MLP neurons of a small language model. Each row is named by its layer, matrix (up: input weights) and neuron, and shows model dimensions 0-159. Each number is 128 + 32 x the weight over its row's rms, rounded and kept within 0 to 255. Numbers have three digits each.
Before each neuron's rows, "fires on" lists the tokens most often at its 100 highest values on Wikipedia text that the model never trained on.

fires on: "-", " as", " -", "1.", " –"
L9.up305:126013084101104137204126147111177150150158108135104098114122165124101176176139131074073169065169114104169112131088140113129188141126161115089071114110137104136129121134179121112093152131101095145152154178102138083155135104139167124154097136105087146127172124154119177146096177159172178114160146097157143122157118109135160103050183094088108134118205152165131089056135121125108125148104129092091120092118127117111120120156134161083058117074138139126105091186127143099154145153176163

fires on: " as", " –", ")", "\"", " 18"
L6.up319:135132150084159143112142088105167125118166123140127103187142103093125113096142085135128142123184131103162089185124171154094086165053091138109126109170097150120106144080115086124168135093064135130122122137103132146089169091130153168212114116122092103098136157120121087168106141014088133143083090095087162191102057159107081087133092099131129142131217159137136096184133113156115145169142081126118140121138162119140110074203146124106154115125176182152147144131115147141138112177124161

fires on: ".", " |", "th", " single"
L9.up152:145058134078130185132136100109097080135100081152128111083185137136109148168137116100118116060098118114164083160134062198153128128165087122160163159102147126146140166136123130110128171104168166166144157106118159216174127111112134085144127159134119072192175115093117159186102144152123159108145127097144141142112102148200152083150100090101133098155148125102091074113116127137160167127132065029106140162086141110166131182122171128110115158090141079102049151124133119132077132132149141

fires on: " \"", "-", "e"
L10.up60:214055123138141125142117090148112115162112096116196156148157157166109129174123135079130160149150135139079147162091153105137107118152135131128065110155185153094108117116135171062089139141115127158153089121159083104108181126165107094104173140162134096120073011150062152170163148177079162137079115153161111154174121168148132137119130112101177141141123162143154111139135104124114094141118091160189169162096131102123119176149115106088138158108049146112124114200082100123143120087103150

fires on: "==", " =="
L4.up566:131094155115124150093110054090128209148186118077124103143141158146177151136176102120128151170063068083111085105148092144171123114123118151118083111150147143112103104141156130172169161106155159178074127176103124165170129102166094112183146167147103068118164126127134071144154082104129163114162172099153169128143102151109154165096136096141179161121104125138072105127113134067077132099112146122174186112179104093121148097153129057117126158082141172143143079176103169076156092124095149

fires on: " -", " such", " –", "t"
L6.up235:115089124066159095152117113091125139129081126119112123136115144127101115112129097089133143124148103117149143099136159169110121118126111116112100076154140114156156113092146145153135146157118114132193112183086139105122170079130177093137135134162129096103157190136094137068143127146105110152106083104129130167067089123123176113079124161149071097106204126188148076146107098128138116177184125156058059116192187095087125082157177152162084191139154100083151135138179181058157141131048106

fires on: " |", ".", " un", ","
L9.up248:135129162109182172156167080122163153135120103130141071098132139088147165140129155171153127099187109138160096116126106169144115095086145147204110099180143145138107122150116091101146157135160139133144093155124158166137093119123178089165110127153022081093085130093090078110098172126168128121141154093170168121143089149155081104111133105078090165104108186223151102109150121160105165114141097019100124120084096095175159143178119179108079107137153158143123168149146119143152138114118139

fires on: "-", " (", "/", " of", " information"
L6.up635:178132131099118191125130115160122095141123133105224095101174075168164155093142120152177148106104113123117147180167138173109113149134060100134082127161160139020097073121113105074124139133144114121133132141136187145112177103196122137102115133177156071140082121176136130115130163146092145202089155134109141150101116144104136150141133171145178166098094176157122082123145109119119118120202167161083131078127121127105115090149145128063057110124084090088111152076123130155080116122144126

fires on: "s", "al", " is", "y", " consists", " are"
L6.up370:109139132130181127108161103119125142114130122135153082135157097163151114075166106138142131114122136028090113102154040123050086147094158124070120103152109142149105100118090147146129113181155105104128104217163168119124195075082129127086181118099177121180122101121100141166165116145106146096125091155152136199127088126100130100127121130107132122161190133170095078113124092137144110171183203114186148098130104136163183142128189124112093132127100118106152136123102048093136175142114149

fires on: " at", " of", ":", ".", "s"
L6.up433:070111107148155165122105087121130094174141098069171148126114127143118128196095109063115077168134124115134108195094164136122124129058082172144136165134130106154133147130177086118099139092132160148087159168134162127176171127148149122111078105073131164191124062149134151112156171137116142138086120106122189126148099164165157064071187091079162166122148166117074114103177095116126141128125039171110145134130123091098140146147076136144169140092164136104081125092098156107170076155120157

fires on: ";", ");", ":"
L2.up101:112093111075164153097148104133106170209100111127119125151139098084132162142112102122139115089135125114117100105108210156173114133135084155142134109123118123084116091130127104178151205103182138125087131144200154156153174108193098140166152171147104083115118096176139086075137119061133147171128114115179134174100124196136074100105204093099169214138165179143090111130090107064104118183146122130183156152117110067136131100151117139125108122138106179101137113127120153088148109115112102

fires on: "\n", " 0;"
L9.up211:155066133086098142137109077077114147113092092138157094131136120140133077131174150144123146147055078112186094075116109143165173150058115160152084084163174090159033138115139100169125149142122110136132092124104124111162161119130091115148112191125179134114097111113137163126130139179134218129137139084130120191108163139174131164141118152076139169108125158115113036128122120101126149164082111130146147130079125131147070146161144127091126118103140140099066180168169138086180179158148153

fires on: " 0;", "s", " /", " appearances", " War"
L7.up217:122094137124145066129126076132209109132144211114150115079091109101132076115182104123205096142155131049106112151192090118111132090076104123150112139150146116118147153185132127081140131183081125166092138151086119136127123093114095156172204099141040155126134107068111105110162162079151106125158129131159109166098171118139114104122148125117131144130169181105101083141095133157125141186174150117132097156123177094106111115142094146173063169133120131140222104149140144130168122138118135

fires on: " |", ";", ":", ")"
L9.up540:111114135180175076147154087154181098131145132133148168101126137157123105128150139133111125150153055095107124079085137152123117114126080137170160192156148095107191094130146133137165154129058125103094120131116102059150140064092074150139170148121122157154156121166108125119162119163196084128091138101110119151183130075139054124145147139100152151189155128190179064200104207106135162098161146102124144135103074116172175147179128103089109102094115174108120106163090132123122161146154155

fires on: ")", "\"", " 3", " 11"
L10.up312:136100172089136123118076106087129120109125147176160129139186094079086108113145111143139121124151114083144111161109155139102046158030119118145135138147126115092121167118151126134195128135096143153115179103188100082157161142114144097164133139183048082153061170139143086143097110089101164146074097122116172122054117156125108105123104101071164110139221116118137114184145146132177151165132129100103137092111105106116150113098180124091124123155174168082169185123100171138106178111107134

fires on: ":", " born", " is", " Born", " has", " BRI"
L2.up383:181121113134118166174131089050110092122113130098161114169147147116169089120117100096134149101118074090060078090113088132148133222128152183126118072159155140160146146117195180150060138088115117158134158141144159108173121149128164118116104132098116117130117127101131148113126133124151142084119189134177156159124116085064173106146163166105126142133153124131149149105162148157085172135152122113130074168092099103087114109068127071067121126134105106121136143156076197091159135095154231

fires on: ":", ";", " |", "AR", " of"
L7.up103:094150102094170191144137094116123121125110161135150073157172131099098117163117095120153123193142129108170139139113080063142176165114073137122192158120200128131118116178097141161079154121099129155150109124106105128149117122054076128117136153059149128121157078126140157144110086161146158103051196125104129130104121092155146149167137158168139159176131128107144115147115159111129109091124111129119143098072146065179166130205090075112153105099151180101059162137106116157151187169119190

fires on: " |", " they", " he", " who", " which"
L6.up434:103177066120117143105146120154101098154122143118193072158126105116165086049121077133158137167195211087092170116127151131102103153126118145158134137062070111151139160115108151118129133119104153100102118130108137095127189128143148149130151144135157065055132138107103098105151180123069115160093117173147152191095129175118111106143153142152187160171135130126106143092087120121090100130165137092169051148123178106097141125080121104147165135118093123154155155112091140107220093202113140

fires on: " |", " is", " 2022"
L7.up410:115148098123121125136172092138112148172140123108206059117142134092125109133189090134126081144191139089124100101194189106125091172170121161138155173123107111146166138164141120186119129109107147128057088109117114072127167122142148133166161144118094097135105140127055116140138154118052138084148101133131153160085116087133143194158141117106152128159129093222122128200143052116078119111143118139098126090101136076059104085115169097114194143101125156202120117120109122121151126123142165

fires on: " |", " a", "'", " \"", "==", "A"
L9.up159:133112150082131127128085141049163125091157100133169122170185120153139098194154118173131154127089133103057120093107136168208068118125104152136101095146143148135105173122128150109131148121134086203170104195159178122097169078128120132174108069098154133123116078098104125190144139166057163083166148139146127178137126171132094089128123106113110115161138145155095150137134109104119071193114059178156150176075098167116166152130130135106083105114108155126144116091120076079119167132120142

fires on: "s", "i", "am", "a", ","
L2.up39:207106089160154202088114138129181125076112086144074079110125071136147158159162165085105157106125149114122138098126081109082169100125110127213081096153127119190124132175185051098118138140145106103060124139171097144165084137137145193122156138199150137070130167116148117105149141118125127121126122106171131116169064093111132186088150175120124154117086138137129138070138127149102145099151162098131108105128109132126148186130173142150104059113143116167162151085158104101132103162080128

fires on: ":", " |", "|"
L10.up279:178110136136154188255052101132149110119185139108128129120118142104131144177117117106097104040160101079114090134151089139112190175163133106063121139120193146103116111090159085185101140087124138169157117135106148115109126121133120115122065131145077126156140213130150104110116127147185151074158150123142133146129101139098065082070176140163160125140182104135133149132154136156066086137093105146120092113122114111087153118119112129086132104102127122183089085143085168120130140139150151

fires on: "s", "=", "C", "ers", "r", "("
L7.up496:150126130133174140116118128131133078131132145086168158135139182161155028053190145151165120140088084106092113097125109081181109124122132123100169047080148150139117153105099133176147106123062133120103102183138122160127097100078098137124098142140103130090124123128122124152105147097115094070113099132075170202139074151132121156137113106132165119156171112114085101138104118154096132194195165209135164168102143124165127061141173138142174148144104135141168137100153106133203080139097153

fires on: " of", " in", ")", " •", " 2012"
L9.up360:110183048110101168151109092148144147162099107114146128113176116108149132092133123066133183155169048093168126149156187128134142152118122120176140105158129128135122143171146096108099153102080169124100187141168161088127140123179200114208129113143124102087131135130123105118149164131101137161077181136122151084074121151051079112118176146166136177135136136090106139151244106097092103126160128189137143146119117093090197115160112109115108099092142171083098115120101135120108130105097130

fires on: ":", ",", " in", " of", " at"
L10.up369:078125110116116145173113134122147170137118086111149127165121151083150140072104140084105144177145076072115112123183075114119119158132058132122096085157130094141143154140172170127110166159102106156121147120070137135152111135167130165154144143176113139124094102097157172136156107153152139153100141153136182100084135221154092106109156101101157165119210129068150102139198130143091103137083076140138152167119090092123181141099045140130149140058090187150084109135126179114141121067070141

fires on: " |", " /", "s", ";", " Goals", " L"
L2.up282:084144125174116094117107050116119130180172121106169061158126110119170104181136113101128152140168133113180134137097115091153183155162125118150147164086172133152134134080164176151116085116147149143049131134153131097168136154030123107148159110126128103145129138119110127129129110107141188127150179145108142120133123124123104130099182121131140140145107099199104120178084126142056100168180103129096155113079207059088122161150150123107072136098151107198124114143149112063148161131096205

fires on: "-", " Inter", " micro"
L7.up452:139128148188170141140091125117084143133110124063110073177171098137137158128154118173184120134130160124158096137169089116178079085092151126134108101115118083121069145129125129139166159112170144166112121128143175159138183085169117187153123170122049110126110049131120077099149134084099119114098091131155193152134133154169216224125129139113144111129169159176106116122092151073134106116075125132128140118135128116182165099111158096105100117107149081135062110114141142161139197156165101

fires on: " in", " of", " at", ")", " near"
L9.up354:064121113128149117143100089157148205120106064088151122178059123142125127162105128104096174160187120080090115102165177132125150166118100114120133069201126137131133148202142110114125142147077134150100141097116137116118151128146145141178156140168149108115138116114087145138131146186119144178080206135097179126107151132119098077115134142168113198127099105139097122164225088156099088085138110132112105131123116105122140109151096092147119099078154171065026129168119136121151079141126166

fires on: ",", " in", "a", "|", "=", " that"
L2.up98:159157086117148173144112119128249141169156084135091119102129101103093159176134111127130224129108139069152130120104104125075191144116096132179116113088103075255107146136154109145134078134159115118115090175174126120148083147145131143136131102153140112086165194070106127125138106123078103103092176144115159158136123117140087163082144148103118146156114124164098118108169125130090155130111145145151099181126130128119130175143157125139099098076148114115173144116166120050104105152088136

fires on: " –", " -", ","
L9.up110:123056141067123173187089067172113097162183101119163111176148155113129130159130125127147163083196112102139070103075119199096151123101136090086087087174182147136124093078173103125088163161149068121168186126110140087119157138168105105103153150110114078115104151114138113105128149094186130145136077112198138163183114112123109122100193133090106136104189122158112111083107159100123124131161108106106066135127110125135130133130135162090123174136158184110111135128091179063131116147156152

fires on: "\n", "ly", " to", " re"
L9.up585:163074167151148144085152074113127106170094085145160109175125187147144105115141115127113130087164137126170133168121158169136144185117206125167119088122188156115021186155147111108126121149132088084226117103126138130153071090166145109091097134189212122120108172072110154084121126172142135155095122160169138127129107073174100160151073073157132111111160088084157091114133114104129082079165136151139137134106113145136094131140140128138079115092117121129094112129120146131125099181096121

fires on: " \"", "\n", " was"
L10.up62:116087174086111117118147150089146108103113142139125174150091163135145109110160108138136157107100093143143129082148120155200169149098119171152072085171131146135120122126114184149041153116090111178073125075136155094146132127185046134159160174127193136097121081035144138151167133147078133118142134112109115192090130142122096115106125120087124158086123177108158164183134061166105131153068103121121160168080146121172142127127193091120144134083081114075097138166113119172149130137095154

fires on: "-", "|---|", ",", ";", " an"
L6.up90:130086134149149173119136124122110130155097076123074162162177097102165129111070101152139150110163068155139054082154115170123102147143138158029135097115159128151144090136112153156132135101135173166163120080207089178156101171096123188142057090089137122122109155123084086154146036140167170097110136102152098151155082129143167163176181108126094140127175087076132127127137163142162131125124123136118127154128137111127091136207167074068116150116092154161132128156104134121081099139121143

fires on: "==", " =="
L6.up494:106084160108129144129110091082134192137167110062127105140137160128184120118201090123141145155090084054088096107150071127172121108098120164100075073150145129098119116144146151170148154098155173168082141181095104181137134075147102110194186162143073067115171098134123088151171114138124160134146171103132173172128115166129137142094142096150140151111128130146110081119121138084090136133090146102157171145179109113131160096163118068110156139102132202143127092171097153064177106124084156

fires on: "==", "\n", " =="
L6.up314:106111117118128153150121061089097162147137115087089079163115135120190166140175089161152114179093089115101104135129123116168145145092108159102115077146171093104071067192160146178167166074193121139051105154131116127146089112155084125177161191098130098140140124109090138108161133133159163142144177089103156134101096146124116110129159136107187191094145153127102085057111179081097155110148129173150161125113094159100166137164158074119190104075121170114114155144106138069119131138151137

fires on: "-", "/", " or", "P"
L4.up506:123123089083170175066177111131162126139091110099091142158103095220144123126110140224147092127129161116112167140110157148114160153113132105128100154149152177104101091119128133133114144153158130119139091106154206148129146032141134139118142105152120086132123090117090066126162142161125166136085138152121162134194112128061103152182172140101189102061118088150131098090069110111102097147079159166157132126135097126111166158098159145091060172068135119160139139141145157128089077154137171

fires on: "\n", ".", "==", " [", ".\""
L7.up479:102086149082067147152100086106121152108162123099161105137124120170117125106187095152212144114130112107122114109112106137145113060123130121084098057111156145106096122169168105126153172121209179150096223109117138159141106074162053145154172158161166108111115113174106097133159107103127128167095127096146174130118061153141117162123117107154134172084159162166098143095150160085070152090101116133127136124127131154158153117202115123068142145082098179090113202114129131079132151136107132

fires on: "\n", "-", " re", " self", " "
L10.up639:101111151152169181072101131098133125165132108104184115120153178168093128149081127129107103141187142043130159195099152154125137143103130093125154088095164074132061163101159097144107114133120130115185179109053124153133086095094099091128118132125140107112123135122110105149128185121054169099134155147134167180182195096163142163150098151120194147110124056193150091122076107105111115124130135155079125114107123138156131139157176092080133146107148164149096145182057139128156161171141120

fires on: "\n"
L10.up356:118118136144081176033167171128112083100099121142126084185149132108126129171124134162088111138095132093098148162085107179130161154097187121099137124117145148071109117179168088113174138194159114149125162115118044109184115136159130148147150127147180160159161128116089145156131140214130152133130155125123133184122119136107128057086137145167149128115171111144115057104124118055132128151134128104189135132078097129142125099160116061107167157135076135147135154167054122152146111137046124

fires on: " \"", "-", " re", " dis", " de", " '"
L10.up480:139096104091129117113072118118099135157164129153085140139121127156170160108134111100141109153145154086127123113088130211132136145075151118145118141137095144143107116133123073102145152130147155147136115109130141183081159115163132194195173181142168066159075107174156057184095128101081133130167149098180185135170139105150112166150125125101161167083147119144101116110117164055102137123064135170086087144105108125171170128151174088048148142111129194082072128171123115136103128203095127

fires on: " and", " that", " parents", " same", ","
L10.up528:165139166159145106165109124148141111227144114118139132107073138140102043093142164086159129165146104129148113110178111135066163147137076089133147128129146079119099126161129092152156139116127108145140111134139180072127144138155090049124108136195114108093125159143109142148215095125111108113137111114117127185114076165085097169091167155091137117196154184186108069136103115105095059138135181085144089156131143107119125105160118168082189141138173129135102107167133121100188107108172114

fires on: " (", " and", ";"
L7.up152:082149112111133146106135134134127142193114123169080101121130157104151162095173087139094183113176104106076077140133182139140157155115118215089128132178086047117141133137116104171062156119191099168155112122154153106130142114150095129155128180124130144172209135132033105096137127115213098145201107114131120115082088106118135122102141116093142188135132150181028106139108145074132174142117151110149091124108133091169118136164125118081128124144126095090095138139138123122121118170121143

fires on: " \"", "\"", "===", "=="
L7.up61:088107158113105123156097107100138134129152129059148115097165157178114158161156143179108073116117139136106063155200074149115147147096068173144080092139162172140051181166115072142121186122186110173101158130072118120128136066113111142159166154131136117124141072091137115137152129179132142142105160141151173138119120095145130194111170079109159141114098095093079083073174156135148101140149109148115121184110133131142139064097113149092127188097154157099152109155059098113122122081174112

fires on: " |", ":", ".", ";", " South", " Top"
L10.up439:170056149116119103141126116134150116119125137138123116136138139108121133179144125070141137028101102075159152105167123197131134156084147129171170147115173116126082140103131130099129193130158151139126129149146174103154038083164110105109112194175116120159135078176103088094138105129209092095174108081190133168142088116115121099204120070152124116124136150144110127112120196150172163106093200101088123172108162085136140168148112088077142116125124097125122155153146125137102122086185147

fires on: "s", " from", " 13"
L2.up185:184124079149208135110203140091175124125116092124190153135126077156101100079176146157121129131104125111131129031161122157113139130144126138151096078125115146087096097162149108166142109158127131101138104119122046094141119136093118142161119116129167128107152090210162115139136183101124120095109057150102129122131107075094118129128172087160175133192160126097097089126112168119117074141165176131188118136102162114168091159181141138102130114134143164160205102134120111041109164103112152

fires on: " a", " an", " in", ",", " code", "|---|---|"
L9.up97:138194106108104150103127092094206132146179095140160120113140150123105148089140100182155145152164082098138119130114085150133089156158077143119111098092131125113078150159186097165206111137116114142111095140125140083193151140129189131132082039121151161117166191117116134179160085147145179125133170162135132113142100110090064099102119130126115113139134126076151097137177099089105083158124177140113108176110140125035165093129174131120071102114076109170094126147179123062133102119152151

fires on: "\n", " (10", "-", "ci", " —"
L10.up278:081107140121151161049174135155062122073103090054104141145136100122155175144137099138134118109154167141132101172068137135128176173115164169142115143143143182111115138143134169129132132113110083186134186063100051096162180106141146133158171120105142046136097189147156130144108181165150155118124182143125162150142121111120186110132139110166154150062169070124139101159143132110132107123160131155091182096078131103117137146183155091078124159078101151147088082119107175178118118146141121

fires on: "==", " =="
L7.up101:153074138078121134120066071112150211112186101119137123156108145114166140077191098159167166191080060088102102093133107112182140090083134122105074087166168116105126073175164127154120154104140153137076111191121154147131126093170094128128149181131107109131132145135119108134188125108134172104134142091133169131116088161132115146123118093122132124122163181152152081162146135107076111115143163137148138156220100123126149118166144106103166051064124171135127133145102124050129154088130142

fires on: ")", "\"", " pre"
L10.up239:129057172146132139137123139111114177120111101119131085109125081129139102095117147151163195171147134176117095114108134150152093108133150166140169184185139150150081166201133152124164167118072159157128131111187151098147103157185174100119102112182046049065135126128126063125165106099132112131050171137136161134124088117134099147071094107092090141124163110127139128123157077136094158165116144095096139167065117097114147097157149156088180147139138154129178218132102118097128103140127122

fires on: "-", " of", ",", "he"
L4.up52:103133111153089175133090121181115139191121084112105125145186070147117127154166123107159156157130085136133110154142154154117112127125084096130117143065145152065114106144155095134064161127220127159125164154179104128142155102165129128105096138177190084185054130084173109135146150157152220183095159136122170126165124147107160157102140122138112084144112141122102127154135071102145095065117112147171145083136071090124104154112106100105103105114050160107120123066145114125158149131179176

fires on: "s", " by", "ing", " Authority", "y"
L2.up83:156138120060169106136137102113128133134123101096196136169137160129113120068146111106152110142112050123144061101184056118139086133084179163161098136160154152157041147133159107159086105092151095145107154146102072183131126126122103171169072088132172140091130145181149151123116131144178147109108096182093107076082114066066127090114056137146135111126162170115094111139137141174145167122172160132150080166134109120177123137113154128122137159123093159086137116094082174136151170119128182

fires on: "-", ";", " made"
L2.up233:156148174100120100092115082122086207183114123122088144165135101173121149174097111160134164099140156106130112141113127142134136128039102114158129105127095132070109039148118145179145155137156108117130141154118139108126171097137123159140157113160104096145165085184070108087139128047143169141103085130158125147152131137108116155130187041123196131144113195119075087144062124088093100201171147134130162135157096108158133134189179083125091116152153154109080108175122128110142156152127116

fires on: ",", "=", ".", " ", " of", "born"
L9.up615:141132113122182131176092120092124095145121119115114098111156159106159160117109161118163116091127162140124122129131182104149157139125044104185129115105105157076087112180160127095097155097123131111168079191129210105123111144161134102140088123103053077066174147054129113145157133164112075108099163137128128137082116128136108161108182129086158176131169175177129133101158090119118096170111093122144152130124101101208115137089039099137115094147164150084120191118162151092157102116150188

fires on: ".", " of", " over", " time", " to", " in"
L4.up19:169144140102143146132104136117126129224154131082147148079134130100072141080058100132189077143085123198188086137165132186151142156095082139209109133095159121122115126113146092131104140102139158128148109166155112180132099115161116072140137120154075137137097102113124163069058091168187137142147126130129181177115126141095105156139137167130162112117057132098146135051146163097142109087121089117128144155135132109173141097065139085131110148103138121149146111134102205109142120074096182

fires on: "-", " dis", "s", "imp"
L7.up553:121168126100157119143091121162129116145102112057077037173092179190100133131137127135123161139172128120105116126111076142111092142114150113088139122124093149084150060112136119108103144116217190125135135169103185194118188071133195165142124095135099120101126118167140080140126165127095150123088093193174179169148120102125136100185108140145160133130178166135066079153082161077121162103157143116100109108135155139132133141128109074106079156113129155159131085171084100130160143168161105

fires on: ";"
L7.up249:095101132119157132120133104139169129131114094143125129114112139138153147079140048185150156103120150147135106109107184173086132096102106098105114132163169106094125125152159107190092166091135151109131096127085110134134140124138155124095116131092085094112125135203091118102148111098168137200104150033093126122142100152135089087114115089081184200104181188175140045137078110131096169193132141090127093113100142129168145195171101163088089131139141162132108196144148160101146124192099145

fires on: " '", "-", " “", " by", "\n", " \""
L2.up478:107078155154153086104101106065116153156163156097196085140142126147116163128092085121133134137128139063100084111135132127079115128114062085161146089110144116057121130141142081169131173103201161135105104178131127123096152097107104091177179108144170085150150134107049073121104133091107154140134171176108128180129119167165147133072138030169137156132139143178082101129116164075122108127141129154140166122142181107120168104126132126119175120120121124152119133166109143088115118240119130

fires on: "==", "\n", " =="
L6.up574:104077141092108156114106077091140168130163111078134100136124140117172137129194089162153158145078062067110092115143094125146145105078084153081097102143148138104121102133149144176131162076162167154057145168105115145166108078144067119180186180125107077112167093135111122127146100108158147147140157085100211166107090135128135119127145133108147169126131170148110090096136140080068150121102139124182157144165128166103141145184135087068162096055135167115120187157113157074148148142142132

fires on: " \"", " =", " that", ":", ".", " "
L10.up450:143097121119123180103124188091117118097089113098115129125148104108109101099096128155111072084157083182107138151151110132151093130113146186112104104127093146124129224091090140150086146130133161201094149126126076200153109089141096160186089147103112081160094136058139099128146168087060144115137120135167161170108152083203100114164155116174110146134107124120131124166109113086149124159086132137176132179100119127197091090073192112079116188097101114114143185132140143139124176124096136

fires on: " —", ",", " was", " is", ";", " of"
L4.up570:069066173116148155140089066106173139160144111142130140146146079077168155162085123133085137169125077107136098098076139111111119168088114130117159101151109142136087119140132118142146140094206143169088148148163123087132150124104112094111126134085148094113182134151088097164152091129202190123099168128136170122192125133107119135130144173130082150158148126134066117125118128128155053143109100137125108166142127105190197170227150112136107089077110141085074160050107086112108135156123145

fires on: " \"", "-", " un", " government"
L10.up121:175132157137157162081137149139146131151129111094152071153155131145139100117122169156135085104136118106163106114104151137104050125079111118150150123136129087155103091166138080170155121161103146145155120166089198156116135090132122133150120105090093074087074128132127033149155126035084149118159090167168172142116171137143179134171184079095159172112141144132094128129058145059118141182074111190104130183119144136108131128133165102067056159127129157117095125168126149166104132157170117

fires on: "s", "ed", " her", "al"
L4.up67:131160171121171104158090087092142123124149057114102154162151121130107134151084134172093128134130164152158130099129110110146107119090161166045106089155187146139067192123138197142129116132140202098145117086141109139135127129063102097103113149104092126133104131147117136169174152129121228131119100187127099105128122056081103097176105123138084173181153104095110088177099114107108073123148141166205144142108099084134112143186160119143096164089126129136133106175113097087179153130082148

fires on: "==", "===", " this", " that", " same", " |"
L7.up315:092099145130127163102076125090190106204111125096164122107105128143102124128107128119136103177115098102201086126126149077181133160113072160156114105087143182149145113157139089169150125164181140166094092160123164105128183136106111085148109110153102142138146134101062097138128156197173176139121138155071147165091140171121111182074134115078140133167083115186095099144162107100113119160140128104133164152116134108121151123087159116106053138092180128094114078201129104125184113091205153

fires on: ",", " of", " in", " North"
L6.up615:063185091101123152120142094190117145164139130109176115129188086179121097141124082113094107144123077157124099138128146118070161142123111088134079156104112086134072166099171064122112150119130151141108157147168144080154139067186141138143127133120202108188143140108129069070153167133147134205103148123127179043090107153129119064105178114161102155136130154127060126167165087116149096100176103154131144159173114082116114118084142088146126159117129153097077129072108117138130091129120156

fires on: "-", "a", "con", "imp"
L7.up368:157172152126107147065113113115158117102127081118093070178139053115121121145144126185230142135167120128091133110122131105163100137132137158127084144164098116106171082125127122195129168108112046123109170155145128139112106086125145147175143154124127097109087105125073096168161135089120215140147092136144160150119138129191175118151155149081136122167156101118116081100103182051161150155110167145148117138117155116159128151176144042111110136067146185132072156106175097135092137149133126

fires on: ".", " to", "A", " and", "ing", " by"
L6.up439:141120115121169173144206171116157104195150109112100109089180108111125125109097113155135105027162133139129107174201162146135138120128126147160082156137120144175090075085126168129109137080104136159086125145108074090109110092184119119157185084131110129102126071162151116160091101175128121134145124162050160145106082145161074137100143164091139138136102163085133069084148114036144129107115131069125150109134126121120112122102111171134138093179143153136163163126067150090164173103142173

fires on: " two", " of", " three"
L4.up468:134115102106142170135055133110061160150169111094136100093194160124155107139153125093135156107138099074116089147133148075103086109127063105118189124120120089107117119159134162165135156101144196145125102201168061122141159089115066125141158144110089064090135153088182111125103141173125119128122149159168132167102062097164120133086116125165148170121122147084121197143094183124099177134143100166156152172143113107192129085112104124150111112115134184109176135169130142051106096153084140

fires on: " and", "s", " to", "'", "-", "–"
L6.up589:095108088144102139091129117130150117177125118123100047126165096112075127157179098095184188141172116094099072103137182150158163147127142187133106076115085084140175071121112071149136113119167102170130167155103128124155117106166087088143178148171120112180147104131075157109148101154149130104196111147138145133155133103185156114140189121100126158152102085179052110150142118078108170077107102108170151136124142121124121173123105132120173141127097161074113118159046082122157132177176145